{
  "num_hidden_layers": 8,
  "hidden_size": 384,
  "num_attention_heads": 3,
  "num_key_value_heads": 3,
  "head_dim": 128,
  "intermediate_size": 1536,
  "vocab_size": 8192,
  "hidden_act": "swiglu",
  "norm": "rmsnorm",
  "norm_place": "out",
  "norm_eps": 1e-05,
  "positions": "rope",
  "rope_theta": 500000.0,
  "rope_fraction": 1.0,
  "qk_norm": true,
  "attn_scale": 0.0884,
  "bias": "none",
  "tie_word_embeddings": true,
  "parallel_block": false,
  "init": "uniform",
  "init_std_qkv": 0.0285,
  "init_std_o": 0.0353,
  "init_std_up": 0.0407,
  "init_std_down": 0.0407,
  "optimizer": "adam_hyperball",
  "learning_rate": 0.00738,
  "beta1": 0.9,
  "weight_decay": 0.0,
  "lr_head": 0.00732,
  "warmup_steps": 381,
  "schedule": "wsd",
  "decay_fraction": 1.0,
  "decay_shape": "linear",
  "final_lr_fraction": 0.0,
  "batch_tokens": [32768, 65536, 131072],
  "max_seq_len": 1024,
  "doc_mask": true,
  "z_loss": 0.0001,
  "train_tokens": 665800000,
  "max_steps": 10068,
  "dataset": "wikipedia_en"
}
MLP neurons of a small language model. Each row is named by its layer, matrix (gate and up: input weights) and neuron, and shows model dimensions 256-351. Each number is 500 + 50 x the weight over its row's rms, rounded and kept within 0 to 999. Numbers have three digits each. A neuron's up and down rows have the sign that makes its largest values positive.
A block is one neuron, or neurons of one layer that tend to fire together. After each block is what it responds to, as a language model described it from the Wikipedia text at the highest values.

L4.gate244:526476487521507511483505554477500521476475500498564581472454409516575524547496480630552552529638542505475507483510410468547462443501420549438461476482522553580487574505523534467440384500463583482548477523505519484435524486528387494585474501617533425464546474537586537516495491471547508489
L4.up244:533518431524480506608533491502561569557494524589456513514479417367533503401492516473514546472547450467452603489560439544519514582541466490433558569506523466421511433554524533508497446558567570558472413464402436534549409561476483435510489531539506491447480470432439464451496523502496490446
L4.gate798:452524549572503514484550446463449416498550542623499527533457535437497483507382520502488515493550473598455462359457537497557504390494436575435441496502481582582442501527496587467493526465493577577494512499512610496453465508505497453523544495488520527651513460490487440598477516532492479540
L4.up798:529530420357488429542546621515481578549488552531554562571462433471458515450479532526516467479526475541469506474455514468445516456486509568522547571420518633541515517426455512452509546518454550528456471500564542468499551506509489512491512553374552494471439523550478511464468578549507453489
L4.gate873:446534453436529546561499479514562546537550473452460611498503475466578430439517497621539496494523521516511532436445478575517439499520452500463495465442502421461470422489508542452490510528423481519509450474563472469511473450527477475542578464433499535494426572484497470474418429446486554545
L4.up873:365457518557416548379487606554495506535618504519390495681501514424479431426424522550459545481530592455505490503411518586504535572495575521455505555493528493494552448571524458445508531566524432478480399482571396582506469567512537513494537528476531536498481565548440582466483469527461489524
L4.gate998:495460506558502534427493409438531404544425615568488584503431500498441521405534562623472508559556560542523561502508514495521499482494481492432537489397349519470413476496585500513498522517402479482493499427527508538539499519509447398560525462504478492544552456464483512491619460558524505485
L4.up998:508484356490562606500564506522473555552440399559560543465456456475517511453496546503559555518465444453449525530510354491604490474480456418520471451473518520517490498477442629565466453481493527468495526493561445433521432497433448538546574450441561509503485539516579515450507489487531538485
L4.gate1020:444455562582564447419465570447448433535461426530481444504483601509561465553517545540559548536514483510508510317460482537485575452502569452466483480576382491577440442503484521534460492463490550471500469501494480505576413497457437521470415490468564468522497458430520495466457415481544439474
L4.up1020:511525545544636472362472438502465592555540456479539476446469489459563504507420529536512510450589513592535425500518370469559504484468559400447443478466484490512524478437551419394484457575432411478511521511510513549525560464467418535568550578440522479583468476456454492485416419476457470538
L4.gate1466:459541523588529478483527413516469429457523564519441472534454553390596518482495489638485517458580590446509471535410537502608532437484457526391486450464452576503483478447580526520501495502477520508549421492465444585460535484466428526553491472536504562496565477578596483428460547456499498454
L4.up1466:464546534646546555506512451502477568475498487549487508555469485517494462529463502432432472560426450607534474496518533521447561457495340485510485559591521578542468509528506454630582524439376413486542493463543576471507502479470437415476531461559439456432481617435523584500510470536500472526
L4.gate1490:492508451573481462473433428478514504406517549462415599575441448541471493414495508538562550546472444479483539402486436557553485497552437521437410578474558495534449536484487441407442488383523619560494475405599371562497602533443417476546536488445509565536519419520503467445502494458500488506
L4.up1490:449565514456498494430458510469519545501487477431465479514488458433524509449513512505518547482536529544542453394556543480543490466445563475522592473441476536552482432599521486490489451539398477529501582475508435461526454516540578504543450426539559377559558513431476430532477441427467504542
L4.gate1530:460571497525475471480520474516454510476537490595598512496526448530542495472440484541562443546534501413424550423488479586501450469482432553531516597433589509485537562391519538479528406501481532527417508427506515503511555568472438535432493400495514460493550469570473519598531504474591500551
L4.up1530:450533458505497461482554529546461421506473536444560483456459396537551443504534472481537474521606435477457575434487599464531522532465496431440407541524498512466432467583477480527538421557299464519546470460556449507492544470516481491523563474444478468608459552503533476544532457446492436473
Description: Fires on category adjectives and group nouns that begin a noun phrase after of, and, the, or a, such as political, sexual, economic, children, women.

L2.gate643:467473517515515453618462461510548460433460386536480509493445503520529461543435527544458476518586558390528419455572556486599524502553493472397431491469471486495423432541456520530538486512429459559555515503468452459490483504493551550452556499428550486581500510479608527493445534482502453398
L2.up643:524546589437482511494537388529446532469564420478458518468480466482533526533474526644441617520563527507469472513450483484458415387521577511466559493581517499517488496509561455427461487490550512468611514472507416425426512554457592557619466571474479527460555512556556461421466568474465485474
Description: Head nouns, or their first word pieces, completing a phrase after a modifier or verb, often abstract, such as murder, resources, examination, administration, discrimination.

L5.gate41:575512569515521448478550512495453530512600404420529550484445523460578408481468527546455403442556564489532485427523515529555505513432491556406445437519488506465470509506567532533484502561582475450426404596484482482449574446508492531470516479553495619427423548496496462501515491396515418501
L5.up41:494460450500428484585409480539452433558525488481456492515533523474500556517448481550486509432518596563489470483435536411443528442523479446494471451575474541492552489558534471537533523514538576566442487474435538522418436498479562516503563486459514502534465457500530505450535510463542456464
L5.gate167:478502664537532494470541458522505447580536534495509486526520458488486446520485477592525454514495484484558569519445485563565498445495492537504487466485497600471406495464496462473483628497447483478502421483526489629504536538467618541611493535586483396565447551449529529506486440448546500551
L5.up167:425478589548526550428490521399534485454565481509498455486513417523433473450473533520521499480527566478530535535519427458514591549480564428517438501443473482566529416507495488532537501484393577491500510485472450502503564498512463512460418475534479454449426488511497516638520545446624495562
L5.gate592:536490557412397407524526453470514530527473477454455552538499451562543492450461459580500457559529563475522528454430608423572476520550524496443506477477446490532574537492473464541434413504491484535492513400553525533618473572524508544494472446553441519498532451392560543484460435564556462549
L5.up592:420510498447561482477520507371498497610507496418452482457427520448541542474457462495480479417458517459589550442507491460470486568522572493403474541516580509592508494496454545533380495521489484548506500430543463478537515425536537457433480528526452494512490468487472437538495566509502451566
L5.gate775:471404521492551532450392503473573482552514503485501511520455394515537439574464531556485497477575503522490401447466490451602571428499532375507508447539494486449563521478504580513491548487538597431493474520413436610490444568466503504579509467536520504442467546522509500533453497459511534475
L5.up775:528496521409510527450490469507477533477501437568427504485457494533534457512515512558549508541490568507484514484475458509555600461519415484489558434531445507488586591514486538618459523537456497421487496538354510625541454482543493522601518470513574548382470526535540554514424530515488538563
L5.gate777:552518535528536500427480467501466510521476467487517531489558475541521447617484474520500383530508494548539490492424492502441432458449482493479565462520469426484518429434544532608585498447419444384435385481479503467498501531484482465598566535365396493607487540505545535528437477543549462555
L5.up777:565540512530554502392462482557444558521448523459535565475547560521483552548453472542467425553583479574511490427418450466537453430589635452464498460514513380543512419437505469496605481493550491441472569498432553514555452545432423497577591486510450470547466484468557550531505445557534470551
L5.gate790:553474585519484488481448471499433512426530518548514559587515546563493495537460521544491421507614521485522430496500494508499478433541499514496419466508460407557527511478546509504525514424577444527333509480525523514577535523503494587554593497487575493506536482478532506451485465500563426482
L5.up790:403562570599494529475555458563517482545567479565501538500562421510516541576504461495478533522469564495523563451408477477512511487415405448552539412494457419521552512408543490507559486589482512516380416529461494557549406476540466556490456395501507507469538492455560430430445483493472571498
L5.gate1008:537488560474463542411520479524464473449488484514452468465492488458526479528519525535415462453486469556452423507465462504547457434479502456543512472480528462490435534477555485441538484476480510528382378497573438533506499511523494486538463387446502509553562506583526525612420480487480409634
L5.up1008:498506522518582429544489550560456461498504499566420504590533488513465552502482491557529456453520474428486492537510516449503458467516593487444437441480537461544442440398483441489478519476478440503540455497523568553531482514493468578550435417572558503537481508486524456520451451584485460522
L5.gate1245:465484578466526461458507491557449469565517519520453494545509419535598521560412460550470435432491541532512504539408557521491494527555486453431513430545533476509552499429531594634449475520531597529435393482473429560537504553551561511610513510445459513436622460482464456575482498594505425547
L5.up1245:485490541429470483513460523501503655541520465469537501519492444527521510510518501467511390513479526559468428475491439472494475532468494461609484492502482485416574535366539549525448438538461517465442432462448450546496476458452507496504504555428383527486499429482518396525492482542497428460
Description: Inner pieces of acronyms, codes and formulas, such as RS in SARS, IA in MIASA, or = in m=n, plus partial numbers and units.

L2.gate1290:493568604546557529471549425473512481525464497494501398588470506530490509521456392543490458466523493467532446512440539475446520486536561518510484514556542494500430459425534475525456440505472429516457550476422468549566512507587535587462444492524478469492543505460531445522509404406439549477
L2.up1290:474506545410540516485498552470502433451487489583539509501433471457638465670477502505479550495500575507547616622530526491538518634460587380579555487445499414456485567450537439483514507454585478480539431460412393553536461521509503536485446493580487509455525479566475487547463575540501472523
Description: Capital letters continuing an abbreviation or code after its first letters, as in TMC, Springfield MA, TDD, SRB, GAA; occasionally later word pieces like Platinum.

L5.gate293:585473466475440492438464484503480507523518589513435506520557464549450477390455480474487457496537518448509492426441481512521508514505543537557506470525584458566442526510527531462538530398421532584452530531500417589511524598544578501565473496446611510498553474392518460584556465462487487590
L5.up293:534431482477511533489488523523533650558509578484525495537539455502468467422464498459488515534584491403483461441499540528532484538579561479446494525513555484517549556562482527502538493511470506552454568565539404560582419447586522464585478556459510433473543477451453470472550524530430531535
L5.gate336:426437521556562503443509561497574448536471598600554461430543448447507508542507489611581529417507465552529537574464415624488459514481465468416416478496484510524420470469457582613466325549447507560515462496593513457480500553496491453511487521540545559539524465525494565547451509500486514430
L5.up336:426524503492517465512521474608516442460490591620485463526484453459569550396476504541529472530489561505452578524530534479494442493384505423451515530556499496581495483420486542621501506517451500576499495473441478465509487497453492511430448510438532572600463540512445461547440476536558568410
L5.gate603:469521492530484488434518506480500520466527470629499562440466440465542401583471473533527547496583525514518492524504530480528567486541440510433396491488420481540490605456570523464484434503442439444527444396557492530582448594605478424504496495561471549628428484525516515506532421537440536519
L5.up603:563465548502430434440548415566534498483439495431495550575534498502554498472459459477454461480420446520467454517426481557442587551552361570505473486443540511504551483407532496484508461457485379542506540568494513517473546424463525484473495491632494553500608466571462553519532508483540457442
L5.gate685:486468554469466505476514359464410564476581540485525497436463500407566471482453524545449485511524485500584472347568472452512433434614432461508489435550494479462572494443471526554493475512447449553489480476491559531469442430524422461569439512558510465518528406532520493454487412483498470526
L5.up685:404520468572448524472524502442472427643462457539481490528508450432602416481538440440465431515455451464468529489526469526542422400508467613521493535456589448488517474419535533462466512519427600568502479501566559469450514527487495540591522453504499488559519412570497521509485484534414435478
L5.gate973:460441444500441468534508476547539520515505528547566432447539492507482452582423543547407517497493553553509532539446515534505569511443481467525466430455512438532550442595444514535627580438599595516542510483446460584500479594454486502608388475501497522468492467516533530521545506468467538442
L5.up973:514499431467421534452524510521567558571489478443522482476472457475438515411504492598488483447502495523537468551578470456543567504537446520541509505485404577489551452502495568490578432574556521541501518486555519594532526415514420443534512508577475468511461491492476558375552540536564503589
L5.gate1063:477526500535511456381478459521527460419484525593406485426538467587530463515473418543490556552531638596446497468428484514530442474471572523429456423539544599577501499589473551515473530482439519470555393481420470573387580628525515448592567496528531514520455487459507475542407479473590424499
L5.up1063:510563487423526471517538420551493611503499524494560455567501518570441440495514488498420534478579569418574480535371467513424605459524476465512478488496548492473512488490471489510509467463512602447463427514478389579501501456501505505527499561478525490486542448617501451511461493475454531462
L5.gate1097:516506518501485561504521551402549509567458456541527471512469529435555508464468436541507500464559588282402620401465564597518497601557460489477472518519600454498421503338487480471475529548356504503498501533447580582474470511509496508522466517494534527502563506531508495445506475476504515544
L5.up1097:566513596339536575451517548496455493521491417458526551562451499446531574446486509516546514455522534426538581523526474494523505531559403511481499536563548459517557449409463481493545505534436528445489485535491551624436524555447493497535462504531558464503568445573535558585538503417484505476
L5.gate1430:514479467627537506478517522581496506481548503536575405462538390448523415512516582486523459487570476545524506470369553483517516394493595476481521481512476503491458429494511548451492585567476590496470470498528473580487483498460563491429633473452393596445432549400468533450383551489456507526
L5.up1430:495449471568483533453478520577491419514507522523448482614446504485500592482573511499540460417526445566457505443511495446482452592592454488409591497539503467497533464530554465432541467544585516452504546428476437455497448541430515581462407511495479459539425420557472551470485460445524498457
Description: Nouns or modifiers naming a field, party, group or topic, as in election-table party names (Labour, Liberal), religious Christ, and children, climate, market.

L4.gate217:481479605490495574502462528444538497539497548477461557477516478539479419544554489485494518470545545496542505548454509494545464506536531489450424475487490458479488578436533485511424465488492524439479452424535455497560488514477560542460593419566578475530552534505448554528527517455461393554
L4.up217:497599571544499569467488482433528537539525554432448508477417504481365477439472462522491409524476570473549515493412443509511487525491490355482429468564436504428433506548502498475471429474493535532480421460462452600509438499548483506508518464464468522511513536546548471557496484543516493517
L4.gate218:537481616516480572551496486543513447585465544428455545424454539507451513572506513492479411536592400564522470410466553547533502494499527529572538512533474513527489459467535484469492492511474517499474417444451548541529503624507553460604529426555453519513505477466478533545466508498519478548
L4.up218:570471583512500526553477509532547410601426542429451520428453523485454548595469530492511429560626373578556507431497509529527485463524512542536512521515448507514461450469457489477493457504447540506471431466470552510505497595505564454602539429551470520500508473441462538560447501476516489537
L4.gate744:525535464560455560562512567524495530543451484429475545408532454428465509448418547367467500515592437517471510462601616616505534517531497561478445610495424403540475502483481488534589487572480587524473500517499580502529481518492415505600483361493512530412484427520477501509460535522507540525
L4.up744:513476425507474530550501564501398493540525497522484558451479448411491471483390503475529425539533364535467522520531541585525455401472473576504425583520473469411497499461536517551557423468492446496438447517480591496509518570467568523557451410517474497406473447581458502489479522520471457510
L4.gate778:461445572532478499382515489482508435655557579507476483498465480472478515583398504575527460486503437506509523462411483549587425504522530429502479419519481429468549499443490544550509405458613498487456506441456525543521440483528501475544529446440534482585495477443460620565447458502489493433
L4.up778:520580598516436432495483434499480518533511578523477560446515565524508483546547531554474517557552531614573512479399517517498482628510514483450451527448517642417439529495445465605487493423413556438454535515398504553541536382534443471461521557551473512460448473476432492536592525459485451559
L4.gate1028:497560610486495547523516532533447550525499467453516510432549453487595550508417514488493381540621466546412510495523547564493445494502492570438466523488422452500469495459516529543558487551451541524451498541472571518444555573488466544591533420581504507444538425497497515563468475493548385447
L4.up1028:524524613490541514493489530518514609507540532448519522511547489486549570545439502535530393507573528522408473518482483513506471497485453543429495523456470498524470447538522494500553547585480518555464486537506531505418508607522535545610599421561533482456582437395505527589477476488554362494
L4.gate1100:454471630518482595458425466499491429441537505569519496476447549573430595468557430486546447549518540506470546398494543439485557445508437466439509523465486525521591384399490422599604542496421481562382459501447549568476557518528487485480533479515485520489546525437475393511472422540480456487
L4.up1100:466447448575431451583521501447516612507584551498550477521492553510545492522567481450493464463561518426482587493501490544534549396519456516482556532437440438427466495485506429589639566496424467565429493404450514493571403550540398387538513419515535507467497482505503493578508493443528466566
L4.gate1136:531557585502559521437451510468419476531461629526472519508525596520487516566469484544549501511571411450497486476501499535491531466506514413462486455489514540441424466473510548527633545421461527514421497492447454606521513485486546499460450498442469462566457437505500489582424565538511405441
L4.up1136:508480504474536471499450497456486564529535540528470483407510384427539510498474446560514436595477557583387426516452467484540539426458420460483559441466431493449500472555427368503503501423478458432427503503613492456518405481481507440499440497446476526521547465480492464514521483477463438509
L4.gate1517:558540484528531478387460501545442592511525528430481491338549464442547573507420462412462508457462477446425433429457468513545456551483504400469527573370432463468517508508420464578480516478431583503433422554479604517516455517487488452601571403556559471413406396533497486637474468483507484522
L4.up1517:568550525470475510388533411527535572463549486447512382453535500552607575566449531444449518436417542506431442394418460414490473535514527369476539512357549478523559453511362455539509556477439549464459421592531533461564484493479582496508611446591538417413485453434506466531553448445464484497
Description: Inner fragments of acronyms, model codes, names and numbers that recur in the text, e.g. AD in ADR, H in GHIP, 2 in F2A.